config.toml
d_model = 192
n_kv_head = 4
head_dim = 32
vocab_size = 5717
tie_embeddings = true
init_std_qkv = 0.0342
optimizer = "muon"
final_lr_fraction = 0.1
seq_len = 256
MLP neurons of a small language model. Each row is named by its layer, matrix (up: input weights; down: output weights) and neuron, and shows model dimensions 64-191. Each number is 128 + 24 x the weight over its row's rms, rounded and kept within 0 to 255. Numbers have three digits each.
After each neuron's rows, "fires before" lists the tokens most often just after its 100 highest values on Wikipedia text that the model never trained on; "fires on" lists the tokens most often at its 100 highest values on Wikipedia text that the model never trained on. A number after a token or word is its count.

L5.up277:152068113115142132143102102160128084134105143142198162175150128147086138131155136121136137124108168098122126124131149157136102049120131120115109125123171162143104105140117110142126112102119094129115173115153119129131149112102132124074129095144124127111119091187107124146101132154135160169092127132124104128169130099176140127163127128160180146107153106120128139147128130148143166141149
L5.down277:117112110125113121115156140113110117146115139140128171133103162176074114154095089156160114107129113163128140145142147086165111149152105126188161159126164164136127099088085101141099097114119104122116133141171147092137120111122149145086096149084124146170116131120118129107148129119122115145148118138101158138160158131154147092124124089157144116097152105124122143133148126135147139144113
fires before: "= " 26, "- " 16, "| " 10, "Population " 4, "N" 4
fires on: "\n\n" 69, "\n" 27, "G" 4

L2.up449:055163194134140129112113088110103104120135131085124130140145127124170114135096104121148119153132145152149114155131071143135097145127101132120115133191080093108168144131123062165109129119104107116155157105135106158113159128113118140075118144165106157134149112096142115117116096141135138124097131143119104119130163155135146133087131128134117144163114111157115119086112152162160128104089
L2.down449:080119134113167097125160143131082064098126164150114106117155139087130092151124126129141067112088130151120166135136119123125130153119128096111112111151126123101100128178133145130155119128152119100151119136132144108139131145090146154130141104149129095118167102152158168135170144135145137108126180132146173124130092110118108136148095123118096134112094092138137151098104130140113156147115
fires before: "| " 21, "and " 10, "in " 7, "is " 7, "(" 5, "to " 4
fires on: ") " 94, "%) " 4

L2.up605:134117134152114115108150105138100092183179095153146129145101101174084124078127147160143125087130099087133160138129133172145130118124106138092103120143100139098178092091096126096120123158100107119108131102143126138158153158114160187143127125150165097103125128135140140147115125120121092166103128129134109130140135159112079118152133135154138123120122106122137108135126153152162122131130
L2.down605:135125134107170108074159155135133120118149193126107133108157106140122095111145125122180128124140136146111128126105151107139107127114118120175157153116128094101121134146085152140133117178152119158156108128157130112109066121142134155098138147097117132168122146125117137097133108073117124192117153152120108151133155161085127143149141115130155106106126113137076148144133084122095123174116
fires before: "- " 50, "| " 39
fires on: "\n" 93, "\n  " 4

L5.up371:130147117099101111097112151165117147136130169126162190139097156118130139156151133107143136117127124132124136091148069142105068120123123160113188146119148122133128118141117132089137121136081092110084111123110115128072119180109099141121101134095126122138111080115118113117170124167103097112112128088107179112124135170113121128131123161131100150121144134143125148128166116121117118110139
L5.down371:144134112156087129091136132110150149137084118138175170128121133162162150113102130146117111141112114131130129172153112119134189153134104152096161095183132073151114125172114146177139147137149115169132133164119128090164125061162113118144142143086145125130114116064108168081142144105118102104126106146114128122118135129136108134134129140086161123133117122127157074141146124113144129162128
fires before: "The " 19, "It " 12, "In " 6, "As " 5, "He " 5, "= " 4
fires on: ". " 81, "\n\n" 11, "==" 4

L2.up61:125112117121109090134147141162186110146115120122141158123118134145076148116132103107132093133101096112132159109132126172114091153080083088172140157114121117165124121142142103099131093102109120128081167100153140137153128127142103102104132130137137123136074124145149129104116149099137120144107151123129115141121147122088170098119111140133163150129107114126145132134125098135154099146136
L2.down61:141084120141145132124124124101132101125144180121093138142119089126106144114148114120167083099122138138122115126152141106148138185119110168177160109115131156156165116117150132110115116192092120139162122133165160116119091133131125160133120127103087188172148122115111128152073123118122184122157112119126092095165142075149108138145123136147157105116155129109112153146132123131139147183147
fires before: "- " 93, "| " 6
fires on: "\n" 100

L5.up315:163113118159092075122102119155145111178107100073127128146105110129145142147168143126123113167141110109139140150092104152115095132122154148130077136105177123133161124124085130126075145146171126139114111132150128118112138118116104089118156148177121105107123137108085089133179097141138146184085115134189081143099098148100110123147124122098137112153129125133145128114122155106118151140148
L5.down315:121131081109122126113158119159152118128123154124120131101109111102155132138100153142140154099151131113150134103159113057138110135121119084102119151129091127144131116150097115111104139133128108136112172125144155093110123133131120136107124115131083141173148133111091148134108176109122121130096083150140114082134130156167146138133140145145155160137119092125113142109117187125123121117129
fires before: "| " 62, "|---|---|---|---|---|---|" 4, "|---|---|---|---" 4
fires on: "\n" 61, "of " 6, "Votes " 5

L2.up299:130142156132149097149122132154116111104106152133119170087109119138114124099080125116139106175138129142147159082143104094123134107094100120113132125146141177111105132116140142152142123191104118122141092147126136135148134117086116108120097104061140141151111141156144114139142118159131144124098148100125134123154182150122119109149123138101177146128104118102109125107153120115108184122086
L2.down299:139116137147112107130128128147097138135091169085099130091129112116130164151160113143160122130144160111143101120149145075101147138162127140181151066149097118122155115122104159118129088167129127140108125144167131118141157138130107126075113132144125130161147110137129132122138114070138151118112121128112129084125137138119173168163117114116148163135118123165122173125114115124101119117099
fires before: "| " 62, "|" 11, "- " 6
fires on: " " 45, "\n\n" 13, "\n" 10, ". " 8, "; " 5

L2.up541:145167162147113107135127128119155111153093095143142120093135145146087130141162073142113126124143154150166108132113104155106150182188079126117133104142114112144103146124111107121093137076111163130123160137103156122106135156130101147112119136120128148104150130098152108093131121131120110095121146125102131145130152130156122164083172170144200150123125145127131128143146147146141139131095
L2.down541:168123113128137142113120176120133106116111143161120165157131156087146103134114119099116106067160124103121099114129119109150132159145141112155091136102123105096116083143108107122089125140107140134132096140139133149110132085110104139149107146146121137078158133122130113122052134149162149125100152126088172151077127163148130112134135163142164117111153116111132169108140118121139109169174
fires before: "\n" 39, "\n\n" 22
fires on: "\"" 52, "==" 44

L5.up746:133087160126111091173122132124183129076100109115074135072123096148177115122124139097111126162121148128118129158095113121135127156118149129090164128170119114129136147095167109156132116136149148118103092110073129138171163132126089091125114082066078138156135147108102116128146141127138134172139141173130134101134163177143111094138137139141068101132165135156092129126131137094096113125106
L5.down746:174138114124100124143159131132153130123102144142107104084129115143148125125088111122114148106143096132147108103147127142153115151057150096145142131121082103143126141133152128159119157162103113125106182132107126126130110112146099132130164155144165101142112103109129144130144109158138119107115110137094187144100120124087147163140102084091113165155159100175151107110146133126196089117124
fires before: "\n" 50, "| " 12, "|" 4
fires on: "|" 51, "| " 12, "el" 5

L5.up582:116158127150148110114142168126130134133140190141137109080134140164113117134116106165130138156107135147066135130141076112095132116160096132124149163118133151076135145129089145121117129103101130113174144154173121175128161142131111128119121149113106099134102084129149136078111125154113139165073130136101146160133140131132107102096132140105102107123132145114130138114111085147150168124141
L5.down582:131151093160128115124098121101109133140087076163101121151155132159153175151148120112122203120134103103128127138119136109141170138151137144140152133154171106137142160129119151130139129138109109101119133135142111111159149108110132152177145151125140110139114111125126136116155150171099138094131195115141144129115136144133104146088125125161117145146114121171152070167116137124130085146129
fires before: "==" 13, "\n\n" 12, "He " 11, "In " 10, "The " 7, "It " 5
fires on: ". " 43, "\n\n" 39, "." 7, ")." 5, "). " 4

L2.up504:117140175151096125152137167135166097092110127161146123142168147121088124142133120104138139116103147167116118132165128137100129103104124101156174136148103116150090114146096103105160140132093124139087147101136134093171135097129139133111096118097109120150115145142118115124127113104131141138132158127141139161159171150073111099148186111155072140124111167107138094150149132084149159140140
L2.down504:128110141082134104127089162131179106124137120158108094091153166138139096153163162104134122157144122163086134130129142114081147170122128103129137183138128122148126141090131117112120132101128117117113129088164176131151094101130133137149125144145118144075157112144125146156146104138097135125129130090120107107133113139145131116130103124115138113141147159107138133178122115091145070147132
fires before: "\n" 49, "\n\n" 7, ")" 6
fires on: "|" 56, "T" 17, "N " 6, "ate " 4

L2.up737:146101136143112147123133157154140121098147139155100117125179085127076115119146114136110117143155097159107144153138148159168136171115104133128100110103126148112155141123135106081113106130150114121143126174156113151127156118135161093093139101145117127086136131132120116134068152139096117122164124135136113103117106125189117122113085104197117136113101175100151089091115093106149114130146
L2.down737:100160111182143170167079142140145096154106078137151158124111104146126127149102137112115119127170129058160128152126123154098166100159140097116116097107154098090137154124087110130125114119140106130131156124102155121137158095196098128128083115096106105148084130140133192077115159143139102153141118112151129137133122128134167141120096137103125106119163134131180125117151109140122126091136
fires before: "- " 33, "==" 13, "== " 7, "In " 5, "The " 4
fires on: "\n\n" 55, "\n" 42

L5.up523:119140144150103132128153113078123129152122138132110146141111171096120096110132127135130141141126151147129132113170085115085139133137111174107113149108117136149124095116080133160121110135146122143123175096152093148169124118127139107101104133083152116085123128174149124159093172082136126158106118114144125163137121131092125121098123093136099180103131141084139142121146123120123124092103
L5.down523:142105121106123145079108132120162086087120125109119115151114133118116135116133124125146121121104089141108106144188125142116164122141133140143132075135159138160112146130131148078119166127163178175109129149137127165141146091122123137129131157122124118147133159188148131126115173154119110073091097100129146119107110113127109129107114150094156135092167148132155109083198129099110100151112
fires before: "| " 28, ": " 12, ". " 8, "third " 7, "\n" 6, "first " 4
fires on: "9" 15, ") " 13, "– " 11, "9 " 8, "st" 6, "No" 5

L5.up322:124103149139140100104161136102131119134117142128143150125172131123134132120155122154118112137093118119107052127124172128088116114140109170122156119111160132087108116156117105120168136152133103144096145131118136129128173169118126123109105112174097085176139096106114087127139117109131130153106139113136110085139115132170110129105127134116109102153141112122099138123156125171158151130141
L5.down322:141123127114134124115085107158098090166139142148128136132117142162103153150133145101165149113119135131115161175140119123133177121102163147126157159148125115154143100095101149105103112088102132116140114147152103125136085085127119119137137119116092157177131155112140132148135108136154109117103120133157125128141148149120125099164116153116124107126103173144173097126091156164136137131135
fires before: "==" 18, "The " 9, "In " 9, "== " 7, "=== " 5, "===" 4
fires on: "\n\n" 79, ". " 14, ".\" " 4

L2.up182:112153130130127120136116080174139120099150130145136093127158107144124135124126103134104118124108107140136157169126097142159108128117096153145141128159131122076088206163146118112125092121136126145117153102117131123090164125115105125130133085123133125082150107100125149132088124151151081153151172150103146130127115149110089109132122174155121150140122100143128118111063163134132130110108
L2.down182:123143129177168141138140136129134138107112144127148116137122127123135151173167138092130132073123136073099156134166088111128155166157120131126107146110129126107096158125151147131155088115120147123107131166106106145150129112072106118142153083164147129132081114139179127125129159150123145111118132140126124084098097159144115133142102169179164128152128117164151127108118137134128091128104
fires before: "\n\n" 44, "'" 7, "." 6
fires on: "." 55, "100" 5, "90" 5, "88" 4, "100 " 4

L5.up396:167106114145136100145129143131133144139133123147092136130117103131118143143185160118164131127129107119129141119108140182119098111127145093166153156124127167133147117149055107132165135104145129110118102100140108128123128097145154090115159133076147106136084139104126110131122136117115148113116109130166109082142131108183103125162101106166109123093158131107145141143154130131140127151081
L5.down396:099153100102103129130163139151105118120144119134103104109131148107100150147059127073141140121155145107132122147095077113141110133162141144135095139141135131156119121123110138144095151109097133178156091125142136119117057104120086171137116113123207146187085145140172195161128135127134142162114098147095130131135098101140116134144131143142072123160156136101170128120112146080143139109093
fires before: "| " 30, "|---|---|---|---|---|---|" 10, "|---|---|---|---|---|" 9, "|---|---|---|" 9, "|---|---|---|---|" 7, "|---|---|---|---" 6
fires on: "\n" 73, "v" 7, "|---|---|---|---" 7, "oph" 4

L5.up717:130140122162127121142147114166147112129146107151120120154114109103116139127145126133106142135142142129125158139125063142162130147109134110105106136151132185120105135098111129086072098102116160118107098120123143129119129090124138156119147164100136126093152155124140133118136058138184090113108155061139142090151161134115110109124113157116117135121073082109121102112099156137146123152139
L5.down717:128099146109149126124111142112146127121119137113096089112139129131157163131144155131088128130141129114124129122145172144096134113130140089075177128118143125180138069147163108135144094107131158126101101070104175098152128132112146145133118101149144131109149100146157113112069133116112149177100147139135140144133113104140081150114113136136119121152129107141121095218137153140118097160136
fires before: ", " 17, ". " 12, ": " 10, "; " 6, "-" 6, ") " 4
fires on: "le" 15, "y" 11, "ation" 9, "e" 9, "a" 8, "ing" 8

L5.up424:115126124155079138133108120122144108114122115130103151129099089148092092154089158131106130122138144130119118123143097108112115125104112094149145153144142129111102142100141144143063150137090125123125134134128126172196158146112146109109153167097151145142160120149112115092143151106126128170130114108151167143119129171143105101146128128149132124134130154169152163120138117155172129083083
L5.down424:086134088128070090152131120175134099150130148073108125141149107083132129134101088119093095142125145130138121139143107126157119116147137121171158136117133126130151129129110110091138121105098117147107125155131149106152117140152133154134131130115157137125155158154082108127116107158124137156191113121099144131121084119076128107121139128123160156138112148123127155121145095103203069123130
fires before: "| " 29, "\n" 16, "|---|---|---|---|---|---|" 7, "• " 7, "|---|---|---|---|---|" 7
fires on: "\n" 51, " " 10, "|" 10, "- " 9, ")" 5

L5.up448:117089151150118122157082129072143093158138139102129091141110139134171149119098149115162106156127131144152152121117124120117125156142155186077161129107119135123130067107116133102116107119117122124112157147136126113082135167098119100135117166128125081119133129133098149089130130129153093173120123147136139146145123135124138090098172147142157132125105111125144120133108108132131120118126
L5.down448:133152143144139088122143127178098129095122115108156108124140133144130124102135136161106160096131110125157120098122147149134114159125106136096144133139095077123137174187111072187134117091124169134144120120141156132117089168069113126105107160137150088108111102126115138107134170128123137105126163123164140117155154100110101159108123147120114153140162087085128115106134120085077138091113
fires before: "\n" 21, "the " 18, "\n\n" 6, "his " 5, "her " 4
fires on: "of " 24, "|" 21, "by " 8, ", " 5, "." 4

L2.up592:141118136125074148114133146162135137066149160134099143139124107149114138129180137133102141176124119152131114120149131127144131154106061130107115071093076175153104120136152134131102102138155114140107079131137099094104114123185125114101091123142113125128161141100136151109106103158139129141142116169139105106134098131154125169133130120157152099148092142128160097127160087118085139165102
L2.down592:150087106082094168099121180131093119126130079138151117115146121129130159108140123136100124156128123110160151164105119108105161130132098123116120118142128128060136124127108131118137148135094148108108120135145116165098140084144099125135127150138107159207150185156125160115047129125159135139137136141136135088131101117134092117147130120123112145118109116142121129138138147123094129140099
fires before: "- " 53, "N " 8, ". " 6, "\n\n" 5, "." 4
fires on: "\n  " 49, "\n" 16, "″" 8, "vs" 5, "q" 5, ".\"" 5

L5.up538:110138134116115093139132098094104111119086109087144126139109119136094135104140144100102109201128127137148162153122089106098150147139074148138147104115128154156146104118137164121181072141138092141144126114145106113110165155142094159137121158144093115114098149143144153121086166130131147157120108119128171114168168142126140119145136140089114111118118107156148142130142135127112096160088
L5.down538:122106114106110139146178111150131156148165127092112111130094136119127102121125196105091152171106126079116112145147103131144113136113153108108161075107117087132143113142132141140120106127138139134082081115119142128106104105110156138128140130159128153144097104101134113074101110137150135126115129165128135107118107122132123145142135154085131160120144112117105149139178161140135166143188
fires before: "\n\n" 57, "| " 14, "\n" 7, "- " 7
fires on: "." 61, "\n" 21, "pl" 5, ":" 4

L5.up609:131163100109123087138159152127137135133100112137178131142133123117101145134098162094104112147146168090118100140104108068125134098156098130155121110123143133127109121160176103120136111154140111099134177139164156166104159157152090116078092121101113116196138117154113168131125150154130116157141113140085122123178119143146105105100125168104104114140146121133115124133132165123125156113133
L5.down609:118101138148136150147132122151120110142163125125080154143093157128144142096134092139134150115132140116118125136138136133150115158132131150141140171126098154132168062096103133163151117143111115156113151142135111105128116113113138163158108111129129100130103126114105157124114098140126176131092138160141105129118121107119121169117114145155123117120067145098110125149127135114100161134090
fires before: "| " 26, "==" 11, "The " 10, "In " 9, "=== " 4
fires on: "\n\n" 46, ". " 29, "\n" 25

L2.up275:123138157155122084155102121115140156138127112109135131151125127138143142119124128107121096141148126108135089125093106129111145098182108138155145125096125156145074166081159117112113127166124099157113121102162141117159181126128104181095116133179077102146136124112140097091077126147152130162129132154082155158114191126147097139146096126130142111173108132142098115120141133127151128165114
L2.down275:115118092118122132118100115121127109118124123155151158120112143133126140113114131123112134135155115150099139123107112100163131144127127118159119140121092140115133140135171095094110157126117123132098165127083146137100155157178124102188095092096102163214126129148137147135117149139107163141133149083153093099149106156103114127166125129091108144145124144111176124136121170171108123116119
fires before: "\n\n" 44, "\n" 34, "| " 10
fires on: "==" 48, "\" " 18, ";" 9, ".\"" 7, "===" 6, "." 5

L5.up428:139123123149074102165122127108155140137151156146084136125127083144129093107099118122116162123141160141104135147142173131145118108147131140141118142133131113140127107086100115067150100177093152120157128162092160139137141120147112120112123138123123131146130122188164154110133094152112107124136098100163145124134103128132136114101151081135136106122124105131124124156063120107151121126125
L5.down428:111142109117098150125168105127140133106149109133166092107092166125167160107122130132118129138114122150150161125147112122196089087097129106131177128144117129115123102116096100119099125099139067136159180134145116100148077138142178146136102164134134124150136149131117146093142143147145132125139124130123142138086127088088131125132093166142090126127109139186132133121140145107120069163119
fires before: ", " 20, "201" 12, "Votes " 11, "200" 10, "199" 9, "202" 8
fires on: ", " 59, "| " 18

L5.up767:126112153135096154144155110134155145118109089104124124134112126146123151119083131133095140124146116104119095171130140129131101145183153127113142156154160096118159131132097115102056136132124162151129179162141145134117117137110125147114128099125111118098164112177119120099137153159143119147094120129160106114172115144174137100137138151135151133145129125136085131141138124088111119126094
L5.down767:149141148120161106133203125116129091138160113117118155104141145153076125116133137131123133110131175109134100122081076090096132128145113091137114167116173168134115091140141097170159117142163062129128140139142100126131141167133100101104130162113083124159122085145084128127135106136124136123118116173130116113130136148156114067116150136120125106133135077134132157125118127145131173138144
fires before: "| " 25, "The " 13, "In " 6, "He " 6, "A " 4
fires on: ". " 44, "\n" 27, "\n\n" 7, "by " 6, ": " 5

L2.up91:137096118167158108136160100087106123093102141096150134101149157120152169131152129139107140155098136118116110146128109115089109115123114094117066114119183162135084107119146105145085117140186145181169111125132190104144131095154142071132100131107091095097167120149160122123152130154143127118116148142111116152105133108095123116127110151153115171152128144116088110090135144115136139114114
L2.down91:121112146168133116107097103127092167111131109158140111162114109150107131159139138117157128100121156126203136141144130111117136134089101116149112116124095125071107164077135126130124107095163128128090123200126128146098117140105148088144144130108090173155166097139139156147090142131100152157136134099119144128154150105069136104169113123121162126118109075128160155132146167083093139148132
fires before: "| " 22, "|" 17, "– " 16, "==" 11, "in " 6
fires on: ") " 25, "medal " 21, "ography" 10, "kg " 8, "Championships " 4, "gar" 4

L2.up395:149140163090107109153151108122125148145124111136157134100144099098101128150160122145143137119164153157131159143155113130119121094144156181086132183103148149123144118143103143175189096140089094129081082119120152160130078149069141146126091102196114121088122118127112128170124116106122112132145172143127108148144117139126102059114117172158124110126131150135149128120116146160130116150109
L2.down395:150149106101151078112122122097092133131151135125128140136120138105127104168155145161124127080107117109118119135133152129120129134148116179141123105111142147109152173183080131101091128116143161136081137143163104131100126132115135156158126133147104111148123125107121186115089122138105115126119104124165133146129080095097174134111132113105129136147160068129084146136075142156104105117112
fires before: "by " 23, "to " 12, "in " 9, "from " 7, "on " 6, "(" 4
fires on: "ed " 37, "able " 6, "ted " 4, "ased " 4, "7 " 4

L2.up326:117175164102132107130161122139081161150123118148118136096134180079131134133150138095129129142118155097136125107137084119110145085137130129165109099094076114137158116125154130159145134102163104119122127129155122133143155158121119136134102110155166155114108114157138123106098137145150171102126136116164128147122113085140164123140121097146120184145066131123166109178162104093131178133124
L2.down326:124144112110106126149131159129071098147153151113128102108139130138132163082116107062114103130109124113147120149146181115078111131119134098105131115112131113149143167124117106121154125136155103097117131145118149084104110091077133121138153139144111130165155077123178102116169121114192116120136099153146133169115105118122111146113132096149136155110137146116158143142194110128149114178132
fires before: "\n\n" 39, "\n" 22
fires on: "===" 73, "–" 9, "=== " 7, "FA " 4, "-" 4

L5.up485:124134153174116131101098152134130142117117124135158137111132130154118131139143127104153144150115110127102123145139129150098150140117094136151099152106174157106138141134071128121126133149068119087130179146133098130126086153150111101086118161115135118141083120137115112065133122173117134142118173102130093134166155129065116114141114150170146128110097145151105153128170131103136159113157
L5.down485:129148080114163113118120127130106112152112107162112116096075084125150144177146127158173154134110100083167119133122134147144127163178110158160139102158145126101129144121154136152147126091150147123173114151144076110125130098110118141138133091124097136157132085093143117092116170158146131143115176135127116139146143122092086151120120102105130129097134116151127131120152136160177129157091
fires before: "| " 26, "- " 15, "The " 9, "==" 9
fires on: "\n" 58, "\n\n" 41

L5.up456:114121145150103124121130115094153137144101190148143119108143128088122129121123108138123118157103135105138149134120104163148138116134114118117133128137157126120123102126154131093126134076136119098106132143155124106123105132109080105110150143130145088080099136137152150124106171120098099128091147103137144126133149087127150129126148142140165120140110103144090099116108130162072136213157
L5.down456:149133101143159133147147130110118122148128112134166140142178124101099121105134088135117056062165111102163122103121155113124105111106096148108154135148143119098141126160119119148118197128110113149126078064105171118111124124155150182128182097122131149156119104107107120151117115143135107172114127156098127131144149112139120145127094130116167090130145080144141109142139148114105139145120
fires before: "–" 41, ", " 10, "-" 7, ") " 6, "). " 6, ": " 6
fires on: "1" 24, "2" 15, "3" 12, "6" 11, "7" 11, "8" 7

L2.up479:124128080141140151103110142144156158141114119133161122148171117177119106178153142134095130189131135140112173112146140144137097098134191118088128120114136130139119113155101142140112144066147117128105106101120116167136105106149129128106115119150096175062133085100116147137161112120147132166140141127119120144157104139139118124103117119118119163094127104109103123151165118129160131156107
L2.down479:102189122115102101115161187175104119057137112140134120139136070118100085156095143124150103116148147112124146137150131135158148131160084115087076120143068108129146141121133111121137147130125110113110135135171142151112161135120068131110155135135122132104108139120126151160104171130147098083122097097120139143143142101132136138141107132147138127160142111156084122173094143132140124163153
fires before: "N " 13, "in " 11, "to " 10, "by " 10, "E" 7, "W" 5
fires on: "″" 21, "appointed " 12, "ed " 9, "found " 7, "°" 4, "ted " 4

L2.up294:106114118112093178136144113129123179092146151167128138145185083108150128128119140157070132158149109165129140100143151128145127132101158072110152111096142169164178134123114128131134147158144108184125160131131100123120155083124178087128136106134146108095136121069120080119117155138114120134121115135104110147100097156159137110119100134144114111095124105151135100088104136134128130140158
L2.down294:124165079154142160142155126116135118179052108143132134152123123187122100138104176131127117139088124073115082147148124140127117126122113127153147140123136119090135141137071127124136139102131136118142153155066184101111110124174170123162114133125165142134109152100111167109099126115137102135140111090110095159138126138126165110080116131130104115107139138122165093142104150181125146141116
fires before: "==" 18, "The " 11, "===" 8, "== " 8, "In " 7
fires on: "\n\n" 100

L2.up368:103089156167095113131114146102117152135129143099118128126124125137149121157110151111107172128083146164130134158147138119125125101094146120140160131154154129126098140136121104083116093144155169123182125148157098151133135157103180131116110140103171152149127092132107124102132132131149127121126186151128103161127119108132145110148141081128104129146078158128114095105125142102147155105132
L2.down368:173101138127128112114105160147141096122125139136101110115168107126154112133131124118135140142130124120119101116152124118130164121152098143172164087122158163138095180145185073170181084118119145158126160134149130142132143112140141105145137111105103102143107152123137184107118091163152078114090140105156131105143132128139104141145098104133147159157110101123115095127143155092181153147118
fires before: "|" 38, "of " 15, "| " 4, "and " 4
fires on: "% " 47, "members " 7, "ents " 5, "ers " 5

L5.up652:101142160137116100096146137128112132107080142198094107154130139111140095105149105115114096106151146107145132126148173104122131161110100093121126123103140124111132103114143141113148150099123162088108130144117106121101120123093144106125125153105128122121111168106119108125097129160163093139077160132143137119134130100160132089133114108107154115148130157166100133089163105108077189160114
L5.down652:119155127139167119150133094115147086140077134101112141140137134147135156104121150151140130112115141110133082094135134147101119125135170114117127126114145112144152135122117103148135073089118080111137080116143108124170131132159131158198121129137098107105113126116152088091160129157130124167095130112127143188085121094084094114124149139137148115122116077146104158103134136110164134123113
fires before: ", " 33, ". " 27, "." 12, "0 " 4
fires on: "4" 16, "0" 14, "9" 13, "8" 10, "7" 9, "6" 7

L2.up678:114154110110108120174115162140099127133129157141096096104156180131133168113084138135141156159177125147093101127122113144144163163145135159128080111135130119146168143149115131107136137120112117107135158164150112151126112124193092103112114092123101128161164142132161184100134120146121103143134130139082182136121147165167107124140082105113086106134125144147177084102113099189142138124113
L2.down678:138098118151135139171171137124131126163085125104133129109154117134071144152128131090089148128136119139109103136123139118112169109148161156083129151102167097134188117127149132121139139121162095118151149113121138156138143122154127118153137102131146127096140110118127144099165148128148139157129123106164101105165087110151137143117167109136143093108101100124157096168134111109122143131116
fires before: "\n\n" 16, "He " 10, "In " 9, "==" 8, "The " 7
fires on: ". " 33, "\n\n" 24, ", " 15, ".\"" 9, ")." 7, "). " 4

L2.up436:132145131119122136137132113120136159101116101124126119120165108142114124149119177137119131140159133062126130129131113111125117089137125121138103108135138136125149103121150147121137100054145154104146151133145110150121130136132119135092167145146133124118128113149157168116155110139090138111101157134104152165132133173064129105128166150140117104152158134105119078138127107169120136111086
L2.down436:126140099134147156104120108128142135162133137114122131154156145137122122139090128108115129152085136106134131115135104112110128119117114108155083152146117144121179164122105154089132077111168151122136128129132105095132105139096133106130120106119136108121145126141091106127126060170122140178096123133113120092169152152095126116147146102138129126131128128144151114108157148145138143125095
fires before: "\n" 30, "\n\n" 12, ": " 11, "==" 10, "===" 5, "–" 4
fires on: ")" 44, "s" 9, "n" 7, "er" 6, "ents" 5, "ers" 4

L5.up168:173108165147140130087121130110096111156102123104113100150097137153124128096083147113137159161156150141114104173112112098143126113139146142149150117143135105124106146120097134153160151088130120148118107100107151142140124161114117090118142152129126110136110112139170189156166135154138133138176099114149146113134149151088080143121168111111114135117075111136124134091110134092150132128140
L5.down168:100083143158084144122154148130105100101152139149124154116103078169149122080121115123110103122096125117158162134162140121142059151121134117140125101099133110144122127147108122170165096149099124087127105106103164122163084146120143118125100143097123163148095087145172130143133133153134109162156089157120155159106106133146118143139152114134113116127155139093139127139093129144101126151095
fires before: "| " 36, "|---|---|---|---|---|" 8, "|---|---|---|---|---|---|" 7, "|---|---|---|---" 6
fires on: "\n" 43, "L " 4, "R" 4, "- " 4, "the " 4

L2.up708:117132140130095121150093080146083151130133138154120139103104143130148108128139171096150112132162182127172145143097087119105145148176137112134084109090140161154111111139122079122103089121123188119145128150143144154154142095117147114117137156126137149123125092099120103120160149135167177094106139140145132105138176137116093186120138158130136130169121121111101107133147098159129158149077
L2.down708:121177106093097118145108110131150155116102152174116109104129141115124119095121108075078146116134112113104134109120137093132149134176136108133128133121130112143116152104153143119109129135112104122126120145131128108103123089075137141182173126147165127148114194109082069101107133131148174120140125111091173131143149130164113133134147153175143110163131151104100122166146116137142079137115
fires before: "\n" 74, "\n\n" 26
fires on: "==" 86, "===" 12

L2.up505:134158101095134082141107134109162126152156087130148113134111134129127147129141148091161111131117161133138134114107128113132115175103115146140138138133088125129120097139132095101118135132093135130112147142082166124138154139117118186145118140158112135142082165134154141130123117121136108108102115059059156135114157125095115167141145146125109143119112139078126094154100119169168134144101
L2.down505:109159109145103099135148155145101093125103132147124120133181163146112153158094102123127097067130161122132118117120114131158165090152128072141132139113153120125176100113126134108107129151121163147138124155161155107094151073119180154132138156095132121147149128144111068103088121114122167137137109169139099174113126103173101165152150114079104162132124129116117123122111097133130159166137
fires before: "\n" 45, "\n\n" 28, "- " 6
fires on: "==" 71, "| " 13, "===" 6, "\n" 6

L5.up248:111139096139132133131113095118094093173133110093128205135152087120080118155134148105156130122140091154100125114120097118123127135135166129079105133143111131149143091076114135137136123156122168113150127107154140147163109102105141141108171124090184115158059127152131086131138102127129141124125106126125130108148163140103115109136173121122182148128135142145164100105140115144118160110103
L5.down248:121139107111120144137143169105132105153130125116123129148132162116082154143153087155162119132139111170095155120151100111116091053132117171098124094147147177115139102136103120137091137140112103087099083112154165137170166138119133126136127091105116133201127147106150085111194100118136113130163134100094138123114135110124112108136133128130137081113135160133134107119119124136178123116147
fires before: "| " 52, "- " 11, "• " 5
fires on: "\n" 39, " " 20, "- " 7, "Party " 6